From a checkpoint of a small transformer trained on Wikipedia: LayerNorm before each block, 236M tokens.
MLP neurons of a small language model. Each row is named by its layer, matrix (up: input weights; down: output weights) and neuron, and shows model dimensions 0-159. Each number is 128 + 32 x the weight over its row's rms, rounded and kept within 0 to 255. Numbers have three digits each.
After each neuron's rows, "fires on" lists the tokens most often at its 100 highest values on Wikipedia text that the model never trained on. A number after a token or word is its count.

L3.up345:157168127111162037131252141174155148107125114138096083127100112170063128081114094106154164192109129136105154097109150132138098129110155121123116106133159101174191154118150147131097144173095126144126114193107117131103106095106164170178101136118096099111128124139123228147164125147183144055101142075152145162113160121154130145131161107062126086112114191126140107166072136149124117113139079087074084147151120107139091141095142128131088159142109159114114118096097166092094132096186110
L3.down345:124091122135145183096132099101115172084124105070136198106112108118111091137112159167238104169092121138113171117147138080107127120146176099108204129137128161112140099118136145164123142130151104169072119127161175098146150118124124168079136098128114137091097117122100136206129114144151146065073154147091140160110080131092174145131129106152183135114172092187150206109143084130150117168211113154117133149042108188167119111136093107054116081150106122105130125160111109114127124125108096
fires on: "l" 24, "p" 15, "ch" 6, "2" 5, "err" 5

L3.up480:133134119144161121105113150185127131132073153101138123116147154136106214134106122118157181084089134073202142099143126122069130152138123096159125095109152137106169079172087116150109066143108177113175144111101165067136121211108128108102184184123150097187181098163127096097119196137122112111140153081156082131125176066139120123166144151158130115172162108153089168178186164158100148133140145082100125156143081112084113091187139106161168104088151141076079090142136126139130087125154108
L3.down480:105164127155191115074116097165141121144082168113176113138164106111095127143139121090100135114131128192089116124136136137114086103149100144171101167140144147132143070107161133109096131115174082153083159096150081062086117142094126166160136124174072090083209165134156073072074156090095124165151133089110119179095220114143097133114145137130140122118175165138110136117140174073137159171143153162079140112151120184163164094170083177080128145175132150150063127151122143115109126146064100
fires on: "-" 61, " (" 7, "ing (" 7, " | " 7, " |" 4

L3.up2:136126131111125100164128143111160223120081150125104118160096139161103141049106144158124201091146130117163123186108162097168119115141142144096129173141095152189165080195157095152119104072141087091108163158050120094132100115110155083130087142070095108201143122141157119101116121106140162121091141114106156124089124109104157182147109148072106113144168064135130139154137104154154031158107101060102147136147133102075132140094107179105136104130116190114158138112131114164150077121179134
L3.down2:140127126177105096133132124146129067121147102094158145165207116084148088106117113132038186076127140114142139161099151168119089133205119087111180176100102084171167124176150098152123081154113110105114167160108151123115137135109123144095130141146054099109134110110105153125098168135126165143108082095164104146123153157080127152216125137134182163165148166104116117116075113157124090102084148148090143123000128130167148145091134134123177130083134155110125114114160069102167131142094160
fires on: "it" 16, "il" 14, "os" 7, "tar" 6, "al" 6, "ol" 5

L4.up107:102084141099119146128100128160152175194122173154109171203070090116160151109188108103090136116085105084110104151122136136122111111113199120106153094081116114111133048169085177094120134169155157089107064164105134061101181040111108116087103104126163069162115156134127122148163125173164087102123112094125140132181119145134110143172125153183133149134165086116153165126149134174119129245145146124106152137142119122078118122133111120142151138103082141110092070093126131103157159104140101
L4.down107:122138189136131085200136122094178139128132096120098106119036115066113114116122106146131130147136114125127124184119118111178114130116140112094172112153142118155147099154102159095125137102151077120129091089093101133113128111117128116120152080097120132098133127158092193135132134137094120144198101125173111125089125123133149152137125128147138161084140146065164102163177161131114134180163154153075145109141143255147125156151170127093113120145135087112122141114092141071123083148089137
fires on: " St" 14, " P" 12, " S" 12, " F" 9, " M" 8, " W" 7

L4.up341:112110134176095124106178205085139159140118152140118173156173089097164199162147076156085128141085131100161125087099189094116095100135116116150155099126142119131175127146095114171150113108118135094161130142153148097149097142116116083160170097108179106199126059147142138150104123185137093087106145104122155150154105177092097125121137142087097135172098068176120157097085111177151117131106122136164089185154135081123071142040177085151149123109139083114135144086105097139099142126117032
L4.down341:132119102181125125144111091161125177109207099155105145110151094120128113144136115101138196086148213102135101137153137080123123165097125126087107106120139095150128103090167131095040124145146085127084168182158092180090107115113141169141112106140080157247087108118061158123164144144160188125092113140142119126123137144179100214114079110100131094131141080158120139081137103144145128190115140090173111101077146122114111110174123156149175122109131101121113115185095154116124123089081152
fires on: "ed" 22, " represent" 12, "ist" 7, " rel" 7, " with" 4

L4.up610:124165128129083084157104120122146116147124110115114081160154149142164165090168141131111190156108118084152140157118102160152087141137164083127092116141157131204100138154121094208117143148107092103079116139145158161168108113110149157076142068121116132160119123182159154132090089161145147098143092100082154139051119112166148075113148108122128133141230055164058161143122062109156129126158164088123138107144215091146127162146150104083106137132108151086080151106149108124138150048164102
L4.down610:110100152139136137146060152133091093100158131129169147138118162056091181110103144109065104113138128142172118126131166128167131114168061141139121180102123125123138105166184016114131153154056111097087147109127178123131092144120129121138089126148157061089167059125108116115124096117156162150150127186169154116102141110070072177161127154166081137143097057186111185136124158133177134110151115144116127137062181111201081131096146154149161105132115099144164165105135099139138151130120096
fires on: "–" 55, "ic" 6, "il" 6, "ec" 6, "ug" 4

L3.up104:151103112098084098148132155115133146195125150155099161145105149148184155066209133116102165180115160149166151087121106133107182087078155113086094114148142136159193124120108099120143126076144075086152108119102171129105107110130126127106133115147139138136187092186132123139096110128155191065119133143095141172135075143186076085121191101139102151132077074155177078130131165104131086128168092096126118187169160103105125159166138069112134123205073128139133061119123129127140121112157068
L3.down104:118134102170188142111126127098098089115149121182058105136067147110079160077088189082125112154204143144173158059143114134185074125100093136117091154161162141070137099134075166162106146138151149151158150156101117168094125128121084169130139126164104098171171186134147149132169096097125092185139160086120141090094156138180118095060103195140178152150184195109135133171132161093153094129133096119093104141132096133125147104148106102111121140127157123107104128071125131129089112129095059
fires on: "ar" 17, "in" 13, "or" 11, "an" 8, "end" 4

L4.up511:165108132122140182059165121078117120148160183098116137161075121092101166112141125107125148128117105092149119088172170125156094111114130122162176099107139119146181154151053153103158135176140105181121070148091113124125142147116149141144137083100162096089116073160095145160127176124188107114070118155156172067175132096187102090136163102106135153085124203121205139153192169137101116121138117151116108079156108091164144163154105109151164148101153126082088114139102108034162118079144109
L4.down511:186096118144161116168147184146127117103172113168143113134196118142126093136116172135116120121119157090090135102114150124098087167131169141102115147113153131056154094053135173190153125145102155150122135099134169122156102084133045108123156121103115129147098106131155107167145121127130145095067088110095121112094106125103161141081078168052163181178091074148139153138077081161168102091147114123161179119143103206078128097102144127188131150161118081177175159119169174135138091085091160
fires on: " m" 25, " t" 14, " to s" 9, ", s" 8, " and s" 5, " s" 5

L3.up638:171119141157181087131133120125136152126158093198136104101117146138139145093145206176117211128099145118155161179105141142100069059084115089127163113130127143162140141128089153153151114175106104113158152124087155112119146122147153106162156129163072174158176096166147106114108128122079165056122185142077133126134162091146127060199179129131108119174124139186089111126095107111077108140090080145141087093132120087186129149070128065087131123154105138077142100122141120176143146174138071
L3.down638:107166124146095146135144167120125101152105122182147118125129132155121195138108143080093087131144095148080108139129131099126083110109148109105163160126079095099101074161149100171058078138133139171102125097162147069145114167148209104119106055104121102113169085110132142045117127144152132061143139132121155145155066095127131128117110105177170157183135045139137144137163148201091124194129135161111089180139190099128099111125135126152159125081176086116147188184114164153133091089141146
fires on: "al" 25, "u" 12, "ic" 11, "il" 10, "g" 7

L3.up606:160102130182120169140165127104165154115141099090126114211088140132117131146128199088144086128128124128144131188164119087122096058091124094158113074079139168130119134144138166149102090211071195133073089110106171121087153121112040096117081104156122080139141093118127178171128125155124061115103106115113194085103103109104107120144139108118162107148129111104155124125152077122118126135143105115155139100154158154070126177139209131170151183125108128162049139104123127102136097093097106
L3.down606:165140133132142093123132129162146124098118128143108131145132109116118170117114111105129124141134139138139172137146146109103114084130121110137139090112127127161125082121128125149141103162100130132102128149145117122120123106103117102113137128142111123111148111133106130140133117130083135136093052148126148106137096103129098125137133129151156123128134123133155140134132158150142155129135120091114118131111123255117125147152138109150141133120067124144116105122116105141125137118145135
fires on: "\n\n" 54

L7.up166:128086171153159114151100100134122135150084151160100116105140148119178099145169117169125106123165172098144138121117125117135128151081186084106170083142198129105151137122178139110170054176088111144155148186112125132136155091132098111138161090111112090058127131065149190142163125173172192088104110108121157050127160179130204155130163148115149162170159127102142102117101136129104081148172113099062174127135107103137047138143181098173138097139112083144090081082091134091124117130156152
L7.down166:179182111136140144178157121119114114105130135111154108065165197126132128101138105095105126116145088127137153125071172104177127137136135115138086066095129111090113081169090096105104109075165129124120139139199138141151194113111122101210166107068106117120113169074126103144162156077183093142127152161130128133157146132076168105146160150131136127157093130089148159125216144102094127224064138134094117068115088162097098103166188121174132110097130114123141118153153110127115198176107101
fires on: " P" 24, "\n" 16, " f" 11, " | P" 9, "\n\n" 8, " F" 8

L3.up73:107096165108170115078148133153189127126129098158089165136132142128152090112125138086059121179108138159138160127164141100145152086088188127091137160116148148137140071169127098136154072143106148123106124158060143142096133144092148185061143099131088134091069130121134186098132063102167126186082136115199166128121124133148100067125158131130180117105088104105092067120143128180088130153135103109138111122149193091126112144159092106064108202104084118158156112128150152095066184167083126
L3.down73:094160180181114157116075117131108112145053205139074161143179140131105168149152147092163137125169138143145089147133159087137108098134128137120128131172180147073098107113130183122092152204112194130104131130085142129113128190129115146118065166126112139135116101128105083138110158118143138103159122143123091162124105108137107119078129111150079115076158107132142069053130083129085076116124226116152148121005062180159146091148125114124162119110123145143123139132132129102181124128144151
fires on: " St" 39, "- St" 9, "St" 8, " st" 7

L4.up143:153115136120136142147140173132102174193113132107098120123136111152093098120199136092145129112181174106140152113106077112098118102141135125152139135107187110111152145157159163100095118165156115096133108188150143134106152170124171079093141133177102139151120064116113183148123072177122133139099202083079098157129138116100086094154179109093127098167111117189109182106159133097077169162073126094094146075152123107072116143100144018145093172101130174082124126118131128114193049121131120
L4.down143:122102109111123093187135163052157103094102137123132110192157168121171129101108113126149187115084211122097131148128193067092136145093134111127165106109122136171078126125147098112123184129156116165145147115114037132158154083061107162146141189164169101122067150111095110168128128077133061135131174145183152165142138091165111125119113125114139134134126181095119139135076101109120069166145121144171086106124120119166173157141134147158092132132085112089110039152093177124107179121140159
fires on: "1" 35, "==" 9, " " 8, "-" 7, " of an" 6, "===" 5

L4.up23:125153159167149169100130172154131097123097114079167121163150055104211148116151103093158074132154104140149144130089148188116109089102171126093122115129157123084125087171104206104107121160149118089175113154110128147156100132129149104079160129125155089153174122135136088166141123088121133127105135077124120180071083083154153122112119104124164110158150091144118126162089101178101140145113063051207086099132121076094079146131162081149086131067135192158069091147121137154105089116148097
L4.down23:172147180137159121142045156105086092122141122139119111158227182139091120104139120147065039173093165173101119166126084118176141105140048134155187132096143133131087155198145105190132149124145105114075111082150155109160120113082089120180144097099146135115135142117147141130098100150125150121099117128103076159142135098096119089123135152193111110125129173121154113115117144084111112110108116139073121192088145187107136111116139162134094067165139112082167181099152130093181158170141126
fires on: " " 55, "s" 8, "er" 7, "ers" 6, "au" 4

L4.up325:158124144122113110140153139158177180186105096153091140099133147081110111189107193106165194200132131130143175202130140067100108176118155098151165117126144158124179150149159101154174158117114180113156174148115105140112128114122136126117144081149148085130106117099161095163110183161141152074127149127162171122103142052148133071170180187112102146122125126073084093104131132129103153130082096096104113154131099102102113119110174095156134149154052137104143126042108175135097145131210119
L4.down325:128103066115110109116128109077113113136137074101165114082142093119183120151163098084109162113082112187143197154140135144176112111115123187161182195090139089133141151205125114122136117099124174191179139101077169133104151120077179177175106090130111160123142108151152148150149126105162160141113138109148091093134204099141107130154114123105085173178155068130121155075123120116102115172093115101112108094092108149159108095147125128123131067154085148135085097168100164070130148221105126
fires on: " p" 15, " as" 12, ", c" 11, " and c" 8, " the c" 7, " the p" 7

L3.up567:127111136115197078129144152137151145127088120160087181152140134119100117109090181148141146168192097111132161106015145111098102156097133107110180118137139107119119111185156133131125091139089153156102104107114094096087120152132104136120190081114074114066147162069147150088197133137149152168130127106103125117126139098168175053200142055169180083143126154106108131090112157162130070202129080153134124117146149105124121119181095086115088110158080125100144136109129148137113167190139144
L3.down567:090123152178134163130080133095092141123131180127095144128132112092124060106099106162129089064150122101116186162118162078135133144154057170125169157104090131077104095100130163151187176094148100090143118208206215140107140191098134118143163076158149138142150178131089077114117123145128126116137101164141150115123182144131174134128125141138106101095135131115127111185148119071082131092167144121095111128031127163141170081114136158164100126114118085122146069103177104170110138095145141
fires on: "p" 31, "pp" 16, "- St" 8, "re" 7, "St" 5, "-st" 4

L4.up316:091109139161076077139162108200139144142051145052164095164146115094149143061124157148145124139116158064223156155152141102134148129049118113140089113110129124122129091136102143110065126100112141158187160113125172143128151150140135115132155139143174136185119164076133144152180136128061203096115171119168100162080120132161130131127164094137155091121130117135073161137128203152093136137156150107126110091112112108138126131111132139146159080085144140183119102140112134096054098076146064
L4.down316:103155113095105166120154159100124154144152081153147161120180077126087140134171115169149133133085103134110142111131140100104060163147180152097107089125100161125123114114115091100159076083170089106134089131146125067102057157110156174136144076065153104109114139176154102095085151120145145132081136095134108084147163162185115079155114177120139134042160144097111135112134142233173130161144125172094125115079194114147111139145080108118136174175121148170113105207148129135101164122135181
fires on: "." 39, "u" 6, " |" 6, "á" 4, "h" 4

L3.up617:086128132127135122126100161139111147093068128119148144149176154167179164178124189163137140145132109071104119191088085086083119132102213127141124136130116167071137084130103161125082126118140141158103108066136072143041148166130138133153166059141117146199113149148162083103082178153056183084116152086139137162090110159164136168130137186158130118151174152165147099100141148138127145189158144173125085141151110109080140105183124091090127113167138118114100136137145194137110131108163131
L3.down617:138108111154155089100125121113122171082106185108144115131135110109155094155124121165031093064113157149137152130149137121065128103097141130191111138139121166084155140136185189167137109139142083121130121136102118081106177086134129060056122144140133137150140102093139114129144121112124144165111140140101120177115145049140159080116186112143122071071157100159162128119137094147103134109136201075113131170095169114133036097145137166198209140117143087154181129116158146181169123143102135
fires on: "ro" 19, "c" 18, "ast" 11, "gr" 5

L4.up135:153116135189158136082147082148149169120118183148087156141107168174110126083133166191190103116142132116180171113106184140085116142093125128089095083147119107127141156104120153174069099125179122114169088105094123129097108092135155128152188111092099105144209101141142131120119096074173177119164126136122142140102090065092106047127117082148145216123124145081137092121152126134120133132137075151128152136178126116144108168042130161133146154210092135134073165129129108150124122101171091
L4.down135:134106145124131152141194085154096148140076167176184147087081147160118102146135070120139094134184096112101103100130115124113143102148142125119156101168147132099145126115115109145183115103119128071129171134110080101077142142139102175147046148137089093103128201172096139151147155098133109143134174117124100144121124172164135123166099099149187086078150077126114115145166082168159160086204107137100105077162149116123129146032138206172102086138202114119084153142172107127146097138090098
fires on: "ar" 52, "ur" 8, "an" 5, "al" 4

L4.up149:166095123168164151126172157125162160150139169143137137216094132120127139127120168089118120127117127127153131125151106152082107083096134095115146081077096132169115090121122183177111093207040188175143116120101152100074123090090117115076139096173101075144145110136115207179122182161081080094092112117075161106137092111161147104127138150100164091156155100110145151163133130177130140130149097087101147077160151152085154161114182085181140165123101122137080108089139114118142076091101096
L4.down149:124096134121127103130133111161177143098150117142123130148112125164141113116082128141128133120121107124130124154121106133093147109099097116117148124104110134152129078120120138153141098142139154135122139130131131120121118095092099112105116133127108127129138119135117134137118155112137130168120083147136165128111099113124120145103121143130167100114126114103140140143147148142125153115159102119106154093158152255132118136146136116158114159100082109161125127117131115131112148118123121
fires on: "\n\n" 62, "." 31

L4.up76:116157142125094173079121127108176170107134137170091139124090130131122160146107173216103139178177120132128144083166137142144138114118135063097111129126088193077132154173079156148064085097076095133125114135134123070124122130082075109153120141078117053052145106128131137201160188109122167146112137107190140140128162127132104113175149150112144126114131159118131136106126117175055098126185118051140104138144142124135134119197120155201122150153125167165089082098124112122093082163144162
L4.down76:163039137123050135137113182143120152131108120124075109076126091118141100147092101074129121091105126163126143141060102164127144102101180146107128123145153099126091164152100121103124144135128174150107127173149167135093122162109131073129073143145152187149096157169101155058111051108109120145137125115100149172154124099108131155171194159142056147164160121129115104196142106168165204125143133121151156106103090188112136140180125079081188110150123149134076074135140147134091158062137151
fires on: "," 38, "s," 24, "2" 12, "ed," 4, " years" 4

L3.up302:191116092159138179137116147134177111184105156107129113089147140142144133132183133094142056142156134112122091107114120085071201137081077110118160140140190117077150116121090151109116124121092103162123116079174159187114182161134076114112164132139098120104188097148182139098166131114139130112122158036101087131052111113130121162166149137191119129150150139140139108168168111122069176123154130069092132168135086125133110105088117089176137211102172110088119136103097133106134064134150110
L3.down302:099153114132138146151125133131127128062095141113134166105117081075112111114109217084141174089145108160121112107144080142162148149205169106126209197171065106092089066113138171125158154152170149168132146117107115149062193150161122125103094151139158110128127143153095095141067119152150132117058120139118144111111171106112149159094084125103152147108110108119127085137140122097111103153066110173101167152065079190141156083127104131181123124136134090130115157142203147083135092112177157
fires on: "1" 14, " ==" 12, "==" 10, "-" 6, "===" 5, " |" 5

L3.up231:114108116081115154103141150121142133134149101101139109161118172174116066187131168144191132099142044129134126088124183105117105057132140113156121123173142141138186148162107102125161132115095085146114086148079112111130082086169125088085136119175113172116187145199103083106119097109109169107103144106177091140117144053172142128166143122146141164143115182112166099144132082117106165139104097067124144125162170124169085166092145149167153166153096191129129176099083154091058123121199142
L3.down231:121092088142126183079126089048095125122153147124098144161110124144140115163161134114147150098143126117097153150086090104199147139122213148134126147141137126083137087166120099109132098101162108106127164180140095136150118165129091174104099198144150122084125124178103108140126114059109183116180101107156077146086165100097101141079125170143106148110106123183070188113088078185154077129121212079128129141070150140179117142078117142085138137167133094129086195170123145139123155115103167
fires on: " " 21, "ab" 15, " scen" 5, " hom" 5, "ok" 4

L3.up191:184114126157152157072184100120140101152123101098105205111129120178149126182123198169136100171121111117111164133168137042151125115116109108101150119129174117093160161100140138115147092139106131173137120171098158133089113121127125198154176075090151158097129075081148182142124173169163087139130185148077125047133166068123108070168130108150136115128169144130134081094076115123059145133139114146073104077153135130109114143077171102139129129148148172123151128058129109112166144130186150
L3.down191:119148152133170108124057125120152099121119096135111137140164109085112130108118131103110123171131149106110093151092141191138163109094108136074080186142124109104117087122115110138115110137098120094118187128140136123100226122157145155072098126116085170210165169143191117083130122155116107126119140086171148146102169118122154136110117170155049156177101136104103109151040145135120135112108153130117168089062093223107189097176149167104186127120066149127133129160181140104165116076118113
fires on: " w" 19, " and c" 9, ", c" 9, " household" 8, " h" 8, " of c" 7

L3.up571:086136156127129099092082111094156125100106154177131104187082182115164183120125183129144102098134091107129137123122097123116115162094144092081111103190139132124176178068117180190128117158139140132197156114142100083075101130132158152091085116161136127093167144107202116109103102152088131130119183125040181161096136162124098123160174071166157124095119115107113098115196107161087128127145096130118188114141126105114184156090142085111129136149126178069088148116106111192177165129098159
L3.down571:110146126127146162118127132057117118100118140139102162142155132105077194173126194083082089159147080149130114137138128170180124058142094144181115178191136110106164133117085110103126196104117121106136145123137143187072138127096172171151069128120113091112093177129136167155144142179145121144105105133083109150132113139109147165086154137129128138120145121075109118130117119138093137090175108146164118100000066088128129122120153122081166157110176152148086155173165117120102113180078120
fires on: "al" 17, "t" 13, "ant" 10, "ar" 9, "or" 8, "als" 5

L4.up346:123097095169140124130151148145161207104150148108146146190058112139161101094124143108165115129132080081141165126143133108097112091111174100096144067081116132148138100119111151135155076175116196120093112128126135086038151100070106106080118117137107119164139123100132193170140169137115117076081114093074195135133129121162098156114114151128159148169175125115187111131117162211138122209130093104088109097157156152133134211101143073171116129153073093106130139096128117139108091108102119
L4.down346:098090103118108124133150161143142145112133110133128136146113085153142097133075109141155132124114121123120149136150137070122125106134120111144105124092130100194186128129098143144114125142166125097131143088131158153112108110133107116105144108124145121117146124122114131093050164104158102133096117144112119118091134109068091113101142126149155114128131132131118141129161129142160146157137113139144120129116104255167127111144091136116130153106137131157113114107144157136119160105169093
fires on: "\n\n" 58, "1" 6

L4.up347:140140162130124128113142108156198161133129090157159081142121188126118135124158108113164137145089122118142160130123108164141072116132118075121120078151097167144148147103138167165144086100129171143149119156198140106088152120156137148129114121149206133109154120184099119176150036172062153105116111174100121147138066156170095126117144101114110080114158057071079143207129168154143110098122150086082179112129149104124079144176140122116132128143071116132141153029163128119094177087145070
L4.down347:224145109120084134187161141135100144081136195119085127112120127125151117143128162105066097146157071135105080068104176100137153153115057175156124179094087110139087145115120123128157167126097109162102148113091145107177110155112094133136143207106092092134160160067122171108086152122133219138137148106148093134104145104149121133156082138097137156118138160145187127097108107150096188108089082152124085106124157151087148087124065147162126088137154095081139130201122172173126130139168133
fires on: "1" 25, "2" 20, "8" 8, " " 6, " to" 5, " it" 5

L3.up118:152155145109097137087173166143125141107125083179135134137117095165095159187112204139083113130132129131138096176122108116134032089112160124115092098098122142085135129117127152120161104183061212109135177130104190073137144132098075087051125130125119182190144102126189125152170058146106147169138146058116124153126081159113156128144187096141148119112159140115162164168117130159082122117124094097142147081148162126113087186128177133111071120096155171112125127121103179140129084116123126
L3.down118:143111146120145129116094100118146141125130129071126133088104078146129136185124159124115152141113123142107100141163144080090109084167065141185060140121117156144149102118138097101154137127178195062176128145057101097151126157112160157126143115166126115096111094105147135089214092119140131120156089096092147170173109120074124183118186114149114146117117151099178095134146145157146071090152120126106174134111121255098127075134200094116128120105109140129102135132128077163167141087103164
fires on: " D" 18, " | D" 17, ", d" 8, " and d" 7, ", D" 6, " d" 6

L7.up159:106135186139118093086133177145246123126127154113182106164136096167118123213123096170163129124166077093081158157175107140099096078118188126121144078072126145158146086149132148109135106101061218155124145110138144126159149067138126112141102116120131079125137131139152107173191088131130113090115126135096079095123058137108115119133148102139111134167135120092166071178120152176126124124170125097105142097125140139104149174118189155106103141107118175117061126088075126092141134081107124
L7.down159:144163170098149133163104101112111093137094137144126163077117121100076128158161092095141119100149136154111173153183122110114092112140089115185112166112144163119098139127171078100130095050155118178117099174101125158131164181160175109143081096120099067145093143143152142076178124186175105101140165115154105151138130107102208167073120103113046129178131130123110112099105153167152163103095107146084126141106124007116152113137167110074116145120104190100122127133183162132166094121148147
fires on: " J" 49, " it" 15, " | J" 7, " D" 5, " and d" 4

L3.up120:156159096150147158081174109108148187150157107134074168124128132182095065146156133149123156188123113118139140090137132095098046084123155086183192106101140130180199174129070229122129132139068146123141126128091111084169112141093132135095161082188174104064131060156112121145090126137146177110127157116163152095171158132147068079118148076083111198103110185104128153126161144132125128139155128124123097121135100087187108126122125105109128147131100121081128133105106134110148129100150112
L3.down120:133125112136061153135109177145116122088182125147093129103164082114136134106137126168153141134074131172131130157053163119119098183074116142076220162111137135111093105075128108198053179133169160096120114151084143145106131116100172098138139129157100068161138110156121142152187147112112145120126122089162075106106121046056206129147129071125161163169153118158138143166121101167125130114098147169159101164101162126102122106110086124149140154164177140085120103136074150087160106093154160
fires on: " s" 28, " to s" 14, " rel" 11, " and s" 8, " no" 5

L4.up545:101132165112121087106162122117153174171056122170184122130133169147101072095133122162163134146098131136104125142162146113140142126114147110066146134132106213140145142155176111117102134100116132164126114161119073035142116129085152081112117137085099093140104120106148141142150069160129182098131133076159132153106116077138122176151178161101154143182173079107092114172106156117118096155202113058153137142148138124096115154192134130121039100129097189143179139104102157108110172049146108
L4.down545:135129099173185118178101096065121069072088137149086109090084110119103123210141113145140122090101169176122102088128133159140119099144143086079135113173090115115098133083119084162167124137126067136097131138185178159121126197150164176132174172135074138178160094147072167099069135178108110130079145088151071090103132143083177099151140155095129114114118146170186123138131103095141126086154117153148161149128149108155192152103171162098161125174097111113126143168133120142106078180142134
fires on: " Mad" 18, "2" 15, " " 14, "it" 8, "os" 8, "im" 5

L3.up429:137153119197093150111130118101149125070104137231141148158093113164161179135136155118114105127174085121122153116129166122131060104113112137031154135083151120165137128163123199149140143146086060157149113141143150123088074129103149148147136085158142151138165063134157179106098114167129087101140147101054161146135127074116087103117086090128104162142093153121054135104121060155140135124162109083094190135155116102166117184146179143091144130187106148086121123126149128158153104117142076
L3.down429:167107173112135161150140082192105108127114141144133142103101101105107102154146111101096138147117115108091195117165116101120108124140160141139156113135106108078135054115081090172095180083190136128104128085136124123142127094105168164086122124147066081119115169158131173101139134111164134159038114151112144143105068157178158105141185141163158113193149073195155120119149106090098148082119134110114084165183127071148139135053203123164118162085146113203119102147131156190146116141115145
fires on: "al" 23, "es" 6, "ate" 6, "el" 5, "als" 5, "ant" 5

L4.up115:163091133100074123085100137222188240151102144099128126158109093136123152090108151138154113166078120065146140082160127146141090132051125163112129105110156067153146137142099157125102125107121200100066116054126168106159132087112130125097140107189143108155088124087141118163134101090074163115117154136160121127076091146165120146121170092165160108102161142165100132143146143175144124179137122147133181158171119125166107117103146169196168151105170108116101122135093119136093148072152139
L4.down115:134154143031110096207202111095146111127109103134072175100088129122141115175157156161105108091132124141118117208133151136119091154140162133189068098117146077187089151067138134146117163106119133124183139210135118126129159200100108133117182083083108120074103158154109071085121119138105129119082159093136154138136113156095135167135161175136127150103168114127093086129080154140119107126158158164124140137086128169157090131102044105092120104147098135113168110138122121137127143167083186
fires on: "." 26, "am" 12, "ak" 10, "h" 8, "ab" 7

L3.up275:101131151082145134129147106110149141128100134078110143169195212125085109086134168110145137106111128129163114125193091147117069136115170111170150110117165104132107111157091190130105084117097114131105113126149050131109140093125153156172113135162135181119108140193113094113160096155145154106089175079093139094098104110127079089152182160157121094087123176207134183150191175156153111154195143104112176059126129123120131138132092108129147211152137123131074139141124168117086159073122173
L3.down275:132129060136134152121096067093119085138171098091169162106174136175170087112154096143099064150181169183109167122123157070143100137158064139097139108152147158162120121084171142105107142128138139156117137106163170162164138104037091122123167130138112137134119050096122117171134137126151148123095104147061135088149125162143139146112107169164118133115075187084210082107098142150180144076115167142145123125011136151140135176086133137144105133103157108113151132147116097162141098127161136
fires on: "," 36, ", L" 8, " Georg" 6, ", V" 5, "-G" 4, "-B" 4

L7.up122:138142137155132106119157128124141059106129169088128142135165126204141117104157143129149144150144076075222174105134094106102144151072170099128156136083125115160176108089060161095158141117161127149090094131096165107151136123092159155106099109129105169142153114153191130119141131156073091122085165112067144212164055107201072173159169106095145133153159112148150120123133090146137154166102126147102117087153110118103179160095138142102088171091132114083133133140117094144131165160152040
L7.down122:161180096141171110057118121074121152107119138131084120131104070141150072098121091137178140123115112150139163144168156116140109166158133124135147202068075100109108149110113189109128127138163121169160120154187136068168194146073124134136153159140100137152093088192127158137144140119152099125132110118127177061125132112088130115084161105087126092071099146143086093146124128163123104184093114117118101167107104044128145132151111119202122188102112170081181161162137141087150200099116083
fires on: "–" 30, "0" 11, "1" 11, "2" 10, " " 5, "8" 4

L4.up563:137160148118122083069164129133151133134130122145085135121104099157154144123111099160111126175166137114129191111127157104112211095131130127120143138118141108137133205137114108166073116171114085163100079131086177083157155113141142139130113185109072171067144081119094158121186101120038092109107145160088159135139132098159099133165160081117200059161164120130131090132125127166123091160134074050137164119152096127082174128119143137172063156151156143066163125130096134057150155105124094
L4.down563:058130099131177096154150138062126143119125103080168130116145124184103123088164117133171122124137085165084194142122123110064117184166155092145123094106140131145090157144163127128137166148121178126133134124115160179122149155111084132118122115137078156073160138072095140163139135158117174148176086160107104091125127119078131124118153133085130100196131096133138144025134144161140114169178145163145170090094104108096159177097114154101143121128046167128205134130081180139065088172146090
fires on: "." 53, " " 8, " The" 8, " d" 6, "2" 5, "er." 4

L3.up343:075156120074173109116097146149115187154096085098114086097158115091119110128179111081174146142099137113116176090125138161096114138107135166160106136109130106090112112145057183131137119134128132112124120116094108121116119121132137122106203137136177036129136134166151134140139124187083116127086108046109117191080143097127129208130208115132098186134207083128088179197178172145101189128176092146132086139151130117086149127095143131135165091118171152110136147135153134108137094166107105
L3.down343:153142167097128123129096117148130181055100111143090118131167186156156144097110140108081144103132174180122161169127117117126170133110119168184077211159102069076161126109152114152142189083076147129133130111126059166162162129151094126157136042096118102144139126184155109106098116087096178069109115101113103151088159120180118133175128162100141085122128115080128133131130110156146138175167092112118127108103154152111065123177135168141159082131054160112150105175148145100112124156077196
fires on: " " 20, "s" 15, "ing" 13, "is" 8

L4.up334:139116150157137154133165111170171181195098200189138113131115108113143116124123151117119144150112171135081166161147109153061099070073141151088059041083137178139153154141132161185120055174089188105147134107072131117064128135106093131078133079178143059176107107129129130152111117183093150154120106115148101089117111125099117082176158163088127134100101119145129124155109174142118081126168123132100181160169133131085141116134146146153144132152084101136088150111132141091109090081153084
L4.down334:142151153212128106096119110102123107095118144136130177106126149169139077141152155186070086116092211150140127156092121135078120095098148116079144111089104124140136131124114095136125141146127169101116110185113181143136127177081175178126136134126140142114147131150166154175096140119125136087136124119084098097103110053158156132099149104133133099130169133131127116121146179131085111088148093133133121130166171255115131085077106094202091158129077110140136125092121125113137093092151116
fires on: "\n\n" 21, " at the" 19, " on the" 16, " at" 10, "| The" 5